{"n_head": 4, "d_mlp": 1024, "parallel_block": false, "init_std_o": 0.00365, "grad_clip": 2.0, "final_lr_fraction": 0.0, "dataset": "wikipedia_en"}
MLP neurons of a small language model. Each row is named by its layer, matrix (up: input weights) and neuron, and shows model dimensions 80-207. Each number is 128 + 32 x the weight over its row's rms, rounded and kept within 0 to 255.
Before each neuron's rows, "fires on" lists the tokens most often at its 100 highest values on Wikipedia text that the model never trained on.

fires on: " de", " v", " di", " van", " .4", " du"
L4.up440 [192  78  87 132 146 176 134  99  97 157 120 132 159 104  91  75 158  67 172 118 136 140 164  81 183 157 148 141 128 130 111 135 112  99 132 108 124 103 180 129 126 130 119 129 157 165 160 132 101 153 130 124 175 129 115 109 152 148  85 104 166 110 215 149 110 152 197 104 102 129 120  34 147 120 146 109 125 141 144 145 162  99 105 132 203  94 157 165  92 105 133 132  70  87  72 122  92 137 129 122 130 145 126 109 115 133 132 135 137 175  58 155 153 138 158 205 148 112  54 105 156 119  95 110 127 176 116 161]

fires on: " ", " de", " di", " con", " tri", " do"
L6.up799 [209 122  86 135  97 151 136  42 105 145 101 146 180 144 155 124 131 108 164 195 192 118 137 147 176 194 170 125 121 121 110  77  91 142 205  92 140 107 172 138 126 131 103 159 138 146 123 163  65 130 156 167 115 163 138 116 120 137 125 128 110 103 197 172 113 145 174  98  91 137 145 111 194 151 169 145 133 181 157 147  78 118 127 114 132 144 113 149 145 120 137 102 138  98 145  82  71 115 127 120 139  95 125 126 100 145 105 161 145 143  85 111 176 145 161 144  98  64 123 111  79 106  86 101 113 118 109 194]

fires on: " of", " for", " to", " |", "-"
L12.up267 [162  93 123 153 127 166 101  98 123 116  24  85 153 107 157 144 109 103 220 181 201 101 157 148 118 156 145 137 103 121 160 146 143 142 181 141  97 108 176 128  87 139  93 146 123 126 101 169  80 125 173 141 124  74 151  84 121 183 114 144 135 141 141 125 105 148 138 129 121 140 157 128 216 113 129  99 129 123  72 138 114 140 131 119 106 139 108 146 167 132 105 153  77 207 121 155  82  68 106 142 100  63 140 152  81 123 119 144 111 164 148 163 185 123 168 121 122  73 155 142 149 132 120 127 118 110 145 135]

fires on: " of", "-", " on", " married", "–19", " to"
L12.up671 [120 136 155 211 110 106 121 177 140  85 152  73 113  97 122 158 154 176 142 170 168 131 137 146 105 100 105 104  60 100 134 150  90 204 179 135 100  64 128 119 121 118  90 237 174 145  80 115 107 167 142 139 115 108  96  94 113 162 157 112 137 120 139 100 104 174 162 115 165 121 141 133 183  80 133 109 162 162 116 140 141 105 164 106 183 103 117 161 105 103 239 164 127 114 152 161 121 142 152 131 119 133 110 140 127 121 145 145 117 146 113  95  87 138 123  89 202 125 127 147  88  78 146 122 112 121 152 161]

fires on: " to", " not", " also"
L15.up1017 [209 132  98 147 118 122 155  75 165 104 112  97 101 169  59 112 139 158 147 164 179 138 130 113 144 144 134 102  40 101 116 126 122 119 181  98 137  91 130 148 139 140 115 168 153 180 126  90 135 157 119 162 124 129 134 171 124 146 160 129 125 152 118  77  66 145 157 110 113 131 168  84 107 181 181 117 113 195 103 123 125 114  67 130 151 141 100 130 120 121  97 148  82 149 105 152 107 164 155 140 108 127  48 131 136 187 138 105 121 139 151 111 184 112 164 142 133 136 152 144  98 144  87 170 142 140 146 156]

fires on: "\n", " and", ",", " or", " in", " on"
L11.up398 [131 116  47 138 129 137 166  95 143 139 142 219 158 115 142 131 136 141 201 161 211 149 122  92 114  82  84 149 101 183 125  60 105 126 113 102 147 126 113  54 151 139  89 129 201 140 153 147  80 151 100 119 156 139 210 136 117 147 177 167  87 137 172 122 108 180 130 121 113 158 182 116 123 155 152 131  90 114 164 120 146 118 108 130 118 127  89 114 132 135 180  83 135 119  70  96 132 103 101 141  85 165 107  70 147  96  86 128 195  53 103 114 144 118 152 136  85 107  76 130  78  70 173 136 149 109 199 153]

fires on: " \"", "-", " a", " Re"
L15.up80 [166 184 146 159 134 133 158 168 102 145 147  91 103 104 101  69  50 174 104 150 142 150 123 135 161 109  98  96 144 157 119 153 121 128 139 155 143 144 171 105  65 139 137 131 141 114 141  85 105 205 128 199 193 149 185 142 132 122  75 114 224  93  52  97 145 149 144  98 175  97 127 100 178 183 180 120  87 132  98 107 117  95 106 159 171  59 153 130 133 179 145 112 139  93 121 135 118  87 186 127 110 150  70 169 128 115 104 108 186 136  84 184 149  66 105  84 158 135 155 159 135  87  89 177 151 154 140 135]

fires on: " to", "ly", " from", " &"
L12.up612 [125 125 123 147 118 149 129 119 126 125 105  58 145 139 109 143 178 119 100  92  84 104 111 197 116 134 132 168  61 113 131 103 103 159 191 127 144 170 132 122 184 106 102 185 176  95 118  93 124 141 136 123 116 160 115 157 127 137 117  88 113 106 149 118 107 137 164 130 154 178 134 122 121 170 122  99 118 159 130 152 151 114  88 126 138 151 130 187 126 136 164 177 132 110  88 146 163 129  96 154  99 139 128 114 143 132 166 188  52 101 128 123 126 114 185 130 132 146 141 128 101 105  81 131 113 190 141 165]

fires on: "==", " =", "\n", " ==", "===", " ==="
L11.up63 [143 133 152 142  18 105 149  88  70 111  87 148 151 131 122 106  80 169 128 105 147 199 159 153  85  74 155 125  93 129 136 172 164 138 122 128 120 111 118  70 123 175 104 140  93 122 134 149 116 158 111 117 175 107 146 136 114 118 166 116 107  95 132 197 156 183 192 108 129 112 115 135 129 151 156  47 105 153 125 118 161  81 141 138 106 101 203 136 137 112 203 149 148  85  73 108 155 106 120 183 165 110 162 131 112 122  80 104 154 153 153 211 121  91 129 119  85 124 154 118 121 113  83 166 121 142 162 121]

fires on: " also", " not", " to", "ho", " would"
L16.up264 [186 107 106 148 158 135 119 167 166 132 161 135 103 165  95 130 152 138 130 147 170 177 156 124  90 184 113  87  31  73 113 119 111 117 174 125 155 100 156 133 109 164 132 153 102 135 142 122 180 153 159 161  95 137 141 131 144  99 100  96 108  93 112  88  78 147 161 105 104  97  97 103 159 133 255  86 139 170 103 112  94 138 132 109 162 121  93 140 121  90 101 146 110  99  67 136 130 141 125 167 118 139 111 186  68 179 135 135  92 198 116 153 152 105 150  98 144 100 128 148 100  79  49 139 118 173 172 105]

fires on: ")", "\"", "s", ",", " |"
L11.up456 [168 160 153  97 108  86  92 134 140  96 113 118 126 100  58 122  77 134 157 116 147 178 144 125 129 162 112 149 105 133 156 128 162  99 176 118 157  71  72  90  89 116  91 124 121 170 116 131 156 121  78  95 119 133 173 147  68 147 148 156 153 147 140 125 130 178 134 128 187 105 131  70 150 126 162  53  95  86 117 106 165  74  99 145  76 101 147 123 131 136 166 124  74 105 119 173 117 188 102 172  74  98  67 150 113 105  74 128 139 117 135 103 139 128 105 126 125 153 153 150 114  93 161 155 152 131 168 119]

fires on: "-", ".", " |", " the", " (", " \""
L12.up477 [162 123  56 174 158 172 169 137 128 134 108 140  83 123 137 138 139 136 105 157 150 112 178 113 119 134  71 112 112 115 160  78 141 173  65  96 161 183  92 106  82 158 173 173 105 145  91 177  77 125  58 115 149 129 139 136 109 141 154  83 173 143 113 181 125 167 160 127 145 156 148 109 105 116 170 120  98 117 107 102 172  76 131 130 169 112 188 136  92 115 138 134 212 116  76 109 144 128  99 141 143 165  70 136 127  91 109 146 180 167 137 180  94 143 103 106 181 134 158 136 121 133  96 169 147  88 151 135]

fires on: " |", "\n", ")", " and"
L15.up586 [181 164  98 133 134 177 144  96 120 169 136 102 124 123 137 182 140 176 157 121 169 145 121 170 128 128  94 108 117 136 106  70  66 128  90 143 147 108 156 106 110 133 165 129 104 135 139 174 130 142 126 121 202 146 100 148 172 191  72 123 105  96 149 155 106 153 142 124 148 124 167 115 136  83 141 112 141 136 118 152 196 121 163 161 119 154  99 169 108  74 112 135 124 155 108 146 155 127  94 165 141  91  81 155 122 109 129 157 137 121 136 157 142 130 139 144  89 230 148 129 100  47 128 165 140 131 187 100]

fires on: " (", " un", " ", "\n", " \"", " football"
L16.up126 [152 150 114 187  98  85  96 122 131 123 159 112 150 122 160 103 135 115 156 199 156  90 129 177 118 129  77  88  57 142  90 106 156 100 106 138  89 150 175 168  92 196 133 121 163 134 117 177 112 154 151 183 146 116 164  82 121  92 183 160 216  54 110 122 158 155 170 116 139 107 133  99 136 145 189  54 126 162 103 141 135  84 119 132 116 169 132 131 121 158 158 116  59 121 102 145 132  99 118  85  99 133  95 135 147 118  91  98 161 152  70 125  44 117 151 103 155 171 175 161 109 157 199  97 146 116 161  86]

fires on: " as", " it", " called", " the", " named", " |"
L12.up343 [116 113 142 102  99 161 145 140 114 164 104 118  49 190  57 177 122  85 154  80  70 104 172 138 127 133 139 122 117 105 134  72 161 159 159  98 141 219  80 169 130 126 146  99  98 184 108 147 121 134  94 103 171 125 158 160 137 139 122 167 133 111 119 135  80 152 140 123 118  64  97  77 151  84 101 114  58 142  94 176 134 120 111 142 133 147 129  91 129 137 106 161 140 140 124 141 101 162 162 133  72 117 166 127  82 132 147 111 115 143 178 123 138  62 180 152 122 141 162 120 103 138 121  96 143 198 174 143]

fires on: "\n", " (", "born", " –", ","
L6.up636 [119  69 113 200 115 126 195  83  76 144 107  82 177 105 157 144 168 168 161 162 157 146 158 116  97 123  84 131  31 169 158 152 126 170  93 108 144  85 120 115  91 104 153 153 200 102 140 147  79 117 120  97 205 160 101 120 148 167 124 101 155  85 102 106 132 140 130 105 153 121 168  61 174 169 128 165 147 108 131 144  99  49  68 138 128 123  82 123 113 179 147 174  87  82 108 191 100 144 122 136 151  90 107 102 111 131 121 106 125 106 107 176 130 145 115 137 145 157 180 145 158  60 157 164 125 172 236 119]

fires on: " in", ":", " 1", "in", " In", " –"
L16.up819 [163 160  83 103 153 167 121 127 121 107 119  74 158 114 125 164 138 129 154 165 159 104 103  90 128 146 124 105 131 160 166 107  90 158 115 148 140 127 145 139 104  81 112 202 173 184 152 136 121 114  86 133 189 194 144  61 137 147 166 135  90 106 152 146 130 163 135 106 197 198  80 143 108 133 120 133 178 162 143 124 134  91 130 157 148 137 206 156 107 120 118 158 149  94 129 171 181 150  97 145  90 124  88 139 121 110  59  88 162 112 129 158  58 133 203 140 133 149 109 161 114  94 114  96 103 180 160 152]

fires on: " |", ":", "-"
L12.up225 [126 109 145 119 158 139 118 106 118 138  83  99 141 133 150 194 122 124 108 145 144 108 146 105 157 106 153 140  77  69 158 113 108 112 129 135  55 144 163 130 131 137 115 152 129 150 126 154 155 123 168 166 158  82 162 132 112 199 114 101 138  94 115  65 102 148 150 116 138 126 108 139 132 124  90 135 170 140  79 139  62  88 162 146 158 133 136  52 136 146 140 112 106 194 126 172 100 106 146 165  69 107 112 161  84  98 123 146 116 147 136 201 126  74 142 142 122 104 184 123 151 144  87 112 142 116 159  98]

fires on: " to", " since", " in", "-", " until"
L15.up613 [199 136 132 133  97 147 155  98 178 181 140  98 138 122 171 172 157 102 127 154 110 101 137 151 109  92 159  76 135 143 105  86 111 177 145  98 124 128 144 148  84  86  57 165 146 109  60 156  91 181 142 168 138 131 137 121 158 143  99 149 123 135 131 140 121 168 123 117 204 127 156 135 142 128 138 192 173 241 130 148 184 152 176 126 108 180 171 162 138 123 152 167 112 146 104 212 111 122 109 112 128 178 149 124 131 140 128 145  87 139 116  82 178 120  78  86 117 135 133  80 115  95 104 105  73 120  99 187]

fires on: " |"
L6.up267 [145 126 118 123 134 141 135 137 166 110 105  94 103 102  76 130 118  99 112 134  86 172 139 172 208 149 156 135  85 121 168 168 155 163 158  98 173 122 106 173 133 111 143 121 199 108 135 154 101 121  81 142 144 118 150 160 152 135 135  95 120 109 104 135 116 165 161 115 140 120 104 135 157 130 173  80 126 119 166 154  94  82 111 124  92 154 151 163 141 202 125 128  83  45 143 134 112 108  76 169 146  89  88 142  92 122 143 157 181 121  34  83 131 131 132 132 163 238 181 133 122 152 100  88 140  97 187 138]

fires on: "\n", " was", "А"
L4.up598 [142 113 154 136 126 136 104 114 123 125 120 133 110 145  90 120 137 101 136 161 107 147 139  72 128 182 149 132  97  74  43 173  89 164 158 129 110 145 147 107 184 136 116 153 134 112 135 140  93 134 160 142 140 114  93 178 130 104 103 136  91 132  90 177 141 153 156 113 141  81  81 137  98  79 142 134  68 132 102 120  57 103  80 147 139 135 150 112 105 139 107 173  82 179 148 206 117  93 153 140 137 104 132 140  47 138 116 152 138 142 126 158 202 167 142 132  96 165 160 140 130 118 126 136 103 167 126 131]

fires on: " can", " to", " will", " not", " Can", " would"
L14.up439 [158 101 135 158 150 132 114 109 158 113  95  93 124 141 110 149 158 125 166 166 162  86 136 151 153  54 116 133  69 132 133 128 106  85 183  66 159 120 154 194 132 166 117 239 130 129 160  73  96 156 173 159 115 155 106  93  86 131 163  60 150 154 130 158  99 147 155  99 182 117 132 141 125 160 141 134 107 173 130 158 116 100 116 123 120 167 120 111  84 150 108 159  79 165 159 157  89 171  97 131  90 152  38 118 130 120 158 125 127 180  85 147 146 184 137 112 140 169 134 129  98 135 112 133 140  91 127 134]

fires on: "s", "'", ")"
L12.up804 [162 114 157 116 114  92 121 102 173 100 119  63 121 135 107 126  65 153 148 108 240 177 163 130 127 160 132 133  91  70 115 140 184 158 225  87 104  93 145  69  79 157  84 166  69 191 158 140 128 158 134 120 195 150 157  93  93 117 143 123 124 117 161 158  89 153 132 123 132  91 174  97 152 138 120 118 104 121 164 127 141 131  76 117 146 165 127 116  98 159 109 127 146 150 127 185 123 236 118 155 132  87  62 123 190 118 127 147 137 155 101 165 119 142 118 126 105 139  98 148  96 116 184 134 146  99 131  56]

fires on: " for", " of", " to"
L6.up570 [167 140 104 135 145 160 135  94  81 104 162 135 124 157 101 113 118 122 132 143 173  79 101 140 144 112 168 117 138 143  95 121  89 105 156 113 132  98 166 145 123 130 111 199 123 117 156 161  63 137 169 169  95  98 158 127 167 151 185 132 114 151 162 203 132 171 128 124 123 192 169 159 164 124 133  89 145 175 167 145 158 130 150 122 145 179 142 127 118  99 163 138 123 130 110 124 181 132  69 174 135 168 132  65  73 143 104 143 167 100  66 112 144 111  71 100 161 121 131 129 101 143 118 139 100 118 122 140]

fires on: " of", " El", " Cel", " Social"
L13.up451 [159 131 108 105 155 160 138 123 110 167 144  90 146 110  90 154 134 132 125 117 193 130 119  62 131 113 136 105 158 184 130 108  91 130  95 126 105 119 162 102 147 110 107 175 124 128 152 173 114 120 146 184 162 187 183  55 103 158 158 163 191 120  63  84 101 159 140 113 126 201  64 141 147  56  98  84 158 229 137 128  86 113 118 122 124 132 167 142 146 163 212 134 124 116 192 134 140 118 131 136 124 175 170 163 133 151 140 149  86 108  99 136 162 169  95 120 135 127  88 119  83 184  94 113  62 142 134 127]

fires on: " |", " 22", " 5"
L12.up230 [123  92  97  61 152 170 129  96 154 123  61 161  75 147 105 106 159  94 117  93 122 132 147 152  94 142 143 128 100 142 139 165 116 125 132  96 157 123 100 125 109  97 137 190 138 170  91 172 111 123 126 123 158 178 131 113 145 101  73  99 130 160 153 127  66 144 162  93 179  74 152  80 178 158 160 172 126 119 192 230 105 115  74 132 135 100 112 131 168 191 148 110 157  84 112 122  89  91  84 169 172 109 136 181  96  97 152 175 143 204 116  72 160 155 139 132 102 166 145 149 150 137 136  90 169  89 164 202]

fires on: " |", " and", "ing", " to", "–19", ","
L12.up359 [159  94 143  91 104 142 149 122 142 140  90 133 150 105 140  92 108 116  95 166 135 147 172  51 168 184 165 126  82  87 135 140 154 144 150 127 106 151 116 123  99 136 132 134 178 104 110 104 113 114 169 111 144 170  83 125 114 152 141 126  78 107 144 114 116 133 169 122 102 121  97 133 153  97 132 129 114 116  81 148  98  99 114 139 144  95 156 154 132 199 120 101 102 175 135 144 120 107  76 156  81 116 104 171  81 111 121 139 130 178 131 154 132 147 140 161 117 106 156 120 103 153  82 121 160 125 132 153]

fires on: "\n", " |", " (", ",", " ="
L13.up267 [133 135  92 125 143 116 195  41 110 150  69 139 121 165 159 124 148 159 156 170 145 127 138 123 146  72 104 149  84 164  99  97 140 118  86 126 169 106  91 107 154 118 168 128  80 129 168 173 116  94  77 144 203 165 175 134 168 114 175 147 140 105 108 123 144 142 166 108 136 153 148  65 137 125 146  82  84 113  94 129 183  82 120 166 111 106 166  88 139 125 154 109 141 130  67 174 189 149  67 174 144  89 129 158 107 106  98  86 117 116 175 149  98 192 120 135  87 121  89 159 156 112 115 139 124 134 195  75]

fires on: " |", " of", ":", " 3", " lost"
L15.up578 [123 148 135 193 180 127 128 108 135 166 165 118 113 126  38 193 156  97 139  51 133 141 137 159 124 160 169 135 109 134 188 150 130 216 146 135  96 154  82 114 144 168 112 124 157 150 123 122 128 171 118  99 145 115 119 132 128 131 121 153 113 139 182 141  79 170 194 115 123 181 143 119 123 154 159 134 106 121 157  96  97  61  75 107 158  91 143 130 156 139 132 124 123 106 153 135 151  99 115 148 159 142 126  94 106 123  77 155 135 121  88  82 145 115 140 130 112 101 119 143  84 177  86 101 172 154 104 125]

fires on: "\n", "-", " to", " in", " |", "==="
L12.up741 [130  83 158  56 117 128 131 161 117  76 124  93 148 180  86 151 109  81  54 171 103 103 192 136 163 136 161 129 141  82 184 132 118 123 154 127 139  57 118 166 158 138 119 175 183 173  99 114  77 163 136 130 111 133 149 139 154 182  90  90 118 123 151 154 125 165 165 114 136  92 139 147 116 143 115  81 121 162 105 116  92  63 134 136  84 102 189 136  84 190 133 169  93 107 142 161 141 141 154 153 133 109 170 134 149 118 112 113 153 115 101 168 164 152 152 113  98 154 114 184 115 113  72 131 121 159 172 120]

fires on: "\n", "|", " -", " =", "-", " |"
L11.up885 [158 102  88 166 119 133 125 101 120 135  92 110 123 181 147 109 184  68  66 106 152  89 147 132 145 166 153 125 100 110 185 119 160 123 172  98 104 108  97 140 121 125 131 126 177 134 111 143  84 194 147 119 108 137  95 193 107 138  97  81 121 159 167 131 144 160 175 103 128  76 133 127 115 158 141  59 127 131 118 163 157  60  99 148 114 132 175 142 146 191  82 156 163  77 114 109 124 123  64 145 179 183 117 141 102 137  94 125 133 121 123 222 106 134  77 172 108 183  95 178 145 118  87 109 145 139 208 129]

fires on: " ===", "\n", "===", " =="
L4.up690 [194 134 110 148 122 108 134 113 104 135 148 145 145 166  84 131 126 127  90 153 138 181 149 103 138 148 155 145  91 110 111 145 118 173 120 141 114 107 177  86 142 136 113 153 196  74 129 191 138 182  99 112  90 128 139 143 115 168 118 126 139 166 145 168 132 159 190 109 178 101  85 134 150 116 105  78  83 151 133 108 108  74  90 130 107 128 164 165 114 143 141 141  99 144  89 172 184 120 121 165 121 169 152 116 100 132  91 119 119 146 114 177 174 158 133 120  84 129 130 194 117 101 102 159  82 167 149 145]

fires on: " to", " in", " for"
L13.up897 [189  76 107 126 152 145 128  46 146  66  93 133 171 113 112 135 117 140 149  69 129 109  89 178 149  93 135 127 123 160  99 171 121 173 159 125 143 114 118 115  95 118 127 147 186 130 139 152 124 119 174 155 106 149 177 113 142 127 118 161 111 118 170 161  97 153 143 110 111 149 131 113 137 142 124 144 153 200 167 177  78 110  67 110 172 125  94 155 124 136 169 210  92 129 132  95 144 114  98  92 141 113 124 129  95 119 108 119 146  69 128 105 150 179 150 106 140 108 139  93 127 125 160 126  81  99 138 136]

fires on: " in", " of", " on", " to", " at", ":"
L11.up425 [169 138 138 105 165 179 134  56 172 103 157  78 166 137 102 205 118 147 151 148 115 115 108 122 117 152 172 106 115 178  75  86 119 144 132 142  84  94 148 137  97 109  86 226 146 137 161 158  95 110 153 145 122 142 186 105 109 168 123 169 152 115 115 118 105 187 120 132 115 158 153 132 112 131 113 186 136 193 183 165  84 119 140 121 121 150 153 180 168 122 164 108  53 105 174 153 174 145  51 170 129 172 160 114  84 107  94  96 168 148  92 103 138 114 160 108 140 115 171 163 158 120 166 101 114 100 126 184]

fires on: "s", " to", " of", " in", " (3", "ing"
L12.up877 [135 124 111  99 136 107 182 107 132 130 151 159 111 163 103 102 110 135 125 114 141 128 165 140 200 118 137 115 125  64 146 141 104 177 219 115 109  86 111 107  83 151  90 127 159 144  91  96 109 160  96 154  90 155  64  91  66 144 175 162 117 112 160 125 112 152 158 127 129 105 116 162 162  95  98 111  88 134 129 142  89 117 136 115 121 126 146 102 148 141 150 157 103 134 145 166 131 109 126 130 109 103  65 117  59  95 109 137  96 162  60 117 110 101 157 124 143  99 125 136 128 119 135 139 161 143 147 138]

fires on: "-", " \""
L16.up1018 [140  50 131 137 130 138 176 161 119 159 107 101 128 181 125  79 118 127 134 160 137  76 103 102 135 155 157 125 129 162  97 142  89 134 173 154  97 187 150 141 109 164  87 125  93 141 137 155 165 195 128 175 178 113  97 159 133 188  83  89 202 135 101 147 144 164 156 105  97 138 157  91 128 175 157 113 122 143 111 130 106 108  97  88 151  50 122 131 129 129 112 105 118 153  87 110 153  86 141  67  87 195  60 146 118 120 145 105 132 139 118 132  78  81 122 135 166 127 183 137 132 161 101 164 131 157  90 120]

fires on: " |", " on"
L14.up456 [ 92 107 159 115 159 160 112 153 102 136 142 152 120  99 106 125 151  60 154  68 139 153 132 121 179 127 139 123  97 167 192 191  94 140 161 120 119  51  62 105 111 153 139 111 190 120 175  97 123 122  62 162 134 178 138 139 138 211 139  77 123 128 149 115  90 161 165 106 172 128 112 147 184 125 169 174 155 138 199 150  95  94  64 141 158 119  87 154 114 170 133 132 106 142 126 149 139 132 151 168 154 114 172 137  86 127 123 184 158 120 134 120 167 141 133 151 136 122 182 192 151 121  83 136 211 111  90 105]

fires on: " of", " |", ",", " for"
L12.up746 [136 120 121 122 134 197 121 135 156 102  88  75 158 115 139 113 106 118  83 158 123 180 180  69 160 159 204 150  90 117 208 136 139 182 193 124 131 155 211 103  75 175 109 160 141 140 111 125  68 127 117 117 148 150 117 103 139 121 132 115 117  88 100 122 117 158 177 118  87 133 145 125 174  92 135 123 136 119 124 123  71  87 121 116 124 132 115 177 110 107 126 128 114 164 130 179 115 124  94 146 109  89  99 170  89 132 130 181 116 171 150 160 143 107 177 164 128 110 169 168  96 227 123 142 123 100  97  87]

fires on: " |", ".", "\n", "-"
L13.up209 [190  99 109  76 173 181 135 168 150 120 108 126 128 183 144 185 143 111  80 167 112 105 134 132 148  80 124 195 144 108 154  96 157 104 125 125 110 137 129 134  93  50 153 118 169 132 170 151 111 142 101 123  75 146  73 141 122 162 113 100 105 116 109 181 135 151 208 103 167 103  80 115 154 134 112 121 183 164  93 123  96  44 110 183  96  78 127 108 114 165 148 127 128  76 114 104 102 151 139 138 130 160 186 156 110 172 146  89 108 113 138 141 140 149  80 158  93 171 166 127 129  81  69 138 131 126 170 132]

fires on: " at", " un", " on"
L14.up773 [138 150 117 235 107 115  77 141 144 145 121 101 150 127 156 123 112 200 103 120 161 121 113 156 149 107  69  95 106 146 133 135 125 143 153  96 116 134 137  80 123 153  97 150 188 149 150 118 113 135 138 128 145 158 140  77 142 100 162 152 179  97 115 130 135 160 134 124  84 164 149 105 122  89 105  87 156 152  57 179 132 112 121 141 179  72 151 128 113 175 150 181  60 137 131 141 199  90 123 106 114 197  93 118 129  85 117  92 163  70  68 144  76 143 170 182 184 103 115 125 118 124 140 124  56 152 160 158]

fires on: " of", " in", "|", " and", " the", "-"
L13.up385 [ 87 106  99 182 152 165 183 139  78 161  80 116 126 158 104 149  99 137 173 150 161 157 155 185 182 162 159 131 105 123 147 140  98 127 145 147  82 112 170 196 104 131 113 152 198 122 124 123 119 181 153 163 117 154 177 189 131 108  78 121 174 111 139 181 126 171 132 119 153 104 140 130 191 167 134  80 136 107 110 165 153  96 131 135 143 116 183 142 116 158 102 118 125 111 152 130 139 144 123 169  83 142 110 154 102 105 105 144 134 107 131 179  91  94  96 184 151  92  89 121 128 151  64 140 132 155 132 147]

fires on: " that", " and", " also", " which", " He", " later"
L15.up922 [175  99 109 146 134 103 134 127 164 183  98 149 128 143 100 140  72 151 102 175 157 175 130 133 120 157  86 111  29 139 112 161  72 139 134 121 154 132 176 155 153 166 110 157 148 154 130 138 200 152 110 164 128 179 109 122  81 141 143 154 137 136 112 128 138 170 164 110 130 126 138 114 140 160 147 126 111 176 131 159  76 123 102 108 145 106 134  90  82 140 152 137 112 120 150  82  91 137 203 145 148 104  97 161 103 135 109  61  79  91 132 143 150 102 207 161  82 163 108  79  99 143 120 143 125 110 152 161]

fires on: " |", ":"
L12.up302 [173 132 142 103 175 147 136 112  75 111  49 105 116 141 116 145 150  72 163 166 132 117 200 116 151 104 115 174 117 102 209 174  96 102 162  93 169 130 121  99 165 129  83 172 111  69 114 158  73  86  43 161 116 123 135 147 167 166 110  89 138 142 154 191  94 150 165  96 151 118 138 109 156 140 116 114 172 203 140 132  46 114  87 129 130 147 107 110 169 130 144 143  92 120 118 134 136 124 140 140 114  79 179 135 112 103 132 108 100 138 123 113 162 135 157 113 124 127 158 110 128  87  91 130 122  91  88  93]

fires on: "-", " \"", " '", "/", "{", "..."
L6.up819 [120 148 150 185 137 135 195 125  51 181 125 100 144 174 143 136  87 140 111 141 210 145 144 122 165 101  96  79 130 102 153  78 142 127  94 139 111 129 114 104 141 134 138 117 136 139 169 137 124 151 105 157 158 105 133 209 143 122 118  64 194 143  97 179 152 161 160 128 141  90 106  92 147 138 158  96 124 120  94  51 145 107 138 137 127  60 169 102  83 162 168 141 123  60 112 128 235 147 135 147 106 149  88 127 110 120  99 114 132 142  68 192  94 108 106 129 117 153 136 144 111 122  78 172 156 204 118 137]

fires on: "\n", " ", "|---|---|", "s"
L11.up828 [153 110 110 103 143 170 113 122 114  87 109 182 121 165 119 110 135 114 108 112 152 144 116 133 103 162 167 137 117  71  76 150  88 141 153 124 110  85  88 131 114 118 109 177 126 136 139 157  92 157 173 136 110 166 126 104 183 103 120 126  91 126 140 159 104 162 162 101 168  93 125  62  80 101 155 134  88 129 159 173  59 114 133 149 152  89 114 165  99 142 110 135  96 198 147 167  93 131 111 166 174 114 104 140  70 139  97  64 179 114  78 180 167 170 165 127 107 129 128  88  97 123 158 110 127 180 152 140]

fires on: " |", ":", " votes", " the", ".", " hold"
L16.up876 [129 153 181  86 111 112  80 148 186 142 114 114 118 141  92 136 127 113 156 141 192 170  77 151 205  64 109 140 106 142 162 205 149  77  82  95 156 110 121  79  95 149 107 113 176 103 182 128 103 189 113 108  72 147 211 144 201 105 123 111 128 116 165 168 103 166 152 109 173 146  84  75 116  91 167 106 124 102 120 134 125 104  96 163 170  91 127 132  78 118 193 146  81 131  85 139 102 115 135 118 118  56 115 141 130 143 127 126 123 106 124 139 144 135 111 135 171 135 177 167 144  93 107 161 162 127 124 100]

fires on: ",", "\n", "une", "C", "|"
L14.up321 [153  70 181 149 137 148 101 145 165 117  93 106 131  74  83  90 156 100 189 196 104 151 114 166 180 198 132 183 134 169 105 168  96 142 171 123 125  95 136 106 139 109 143 127 125  64 108 104 102 144 127 161 170 121  97 175 155 110  73 139 153 124  51 138 129 157 162 110 133  81 152 163  51 121 144 128 120 151 133 134 120  86 115  96 142 180 138 155  86 127  71 122  79 158 128 178  99 112 135 116 142 122 117  72 110 104 109 140 159 114  55 137 144 150 167 104 102 108  97 125 141 118 181 119 172 117 162 187]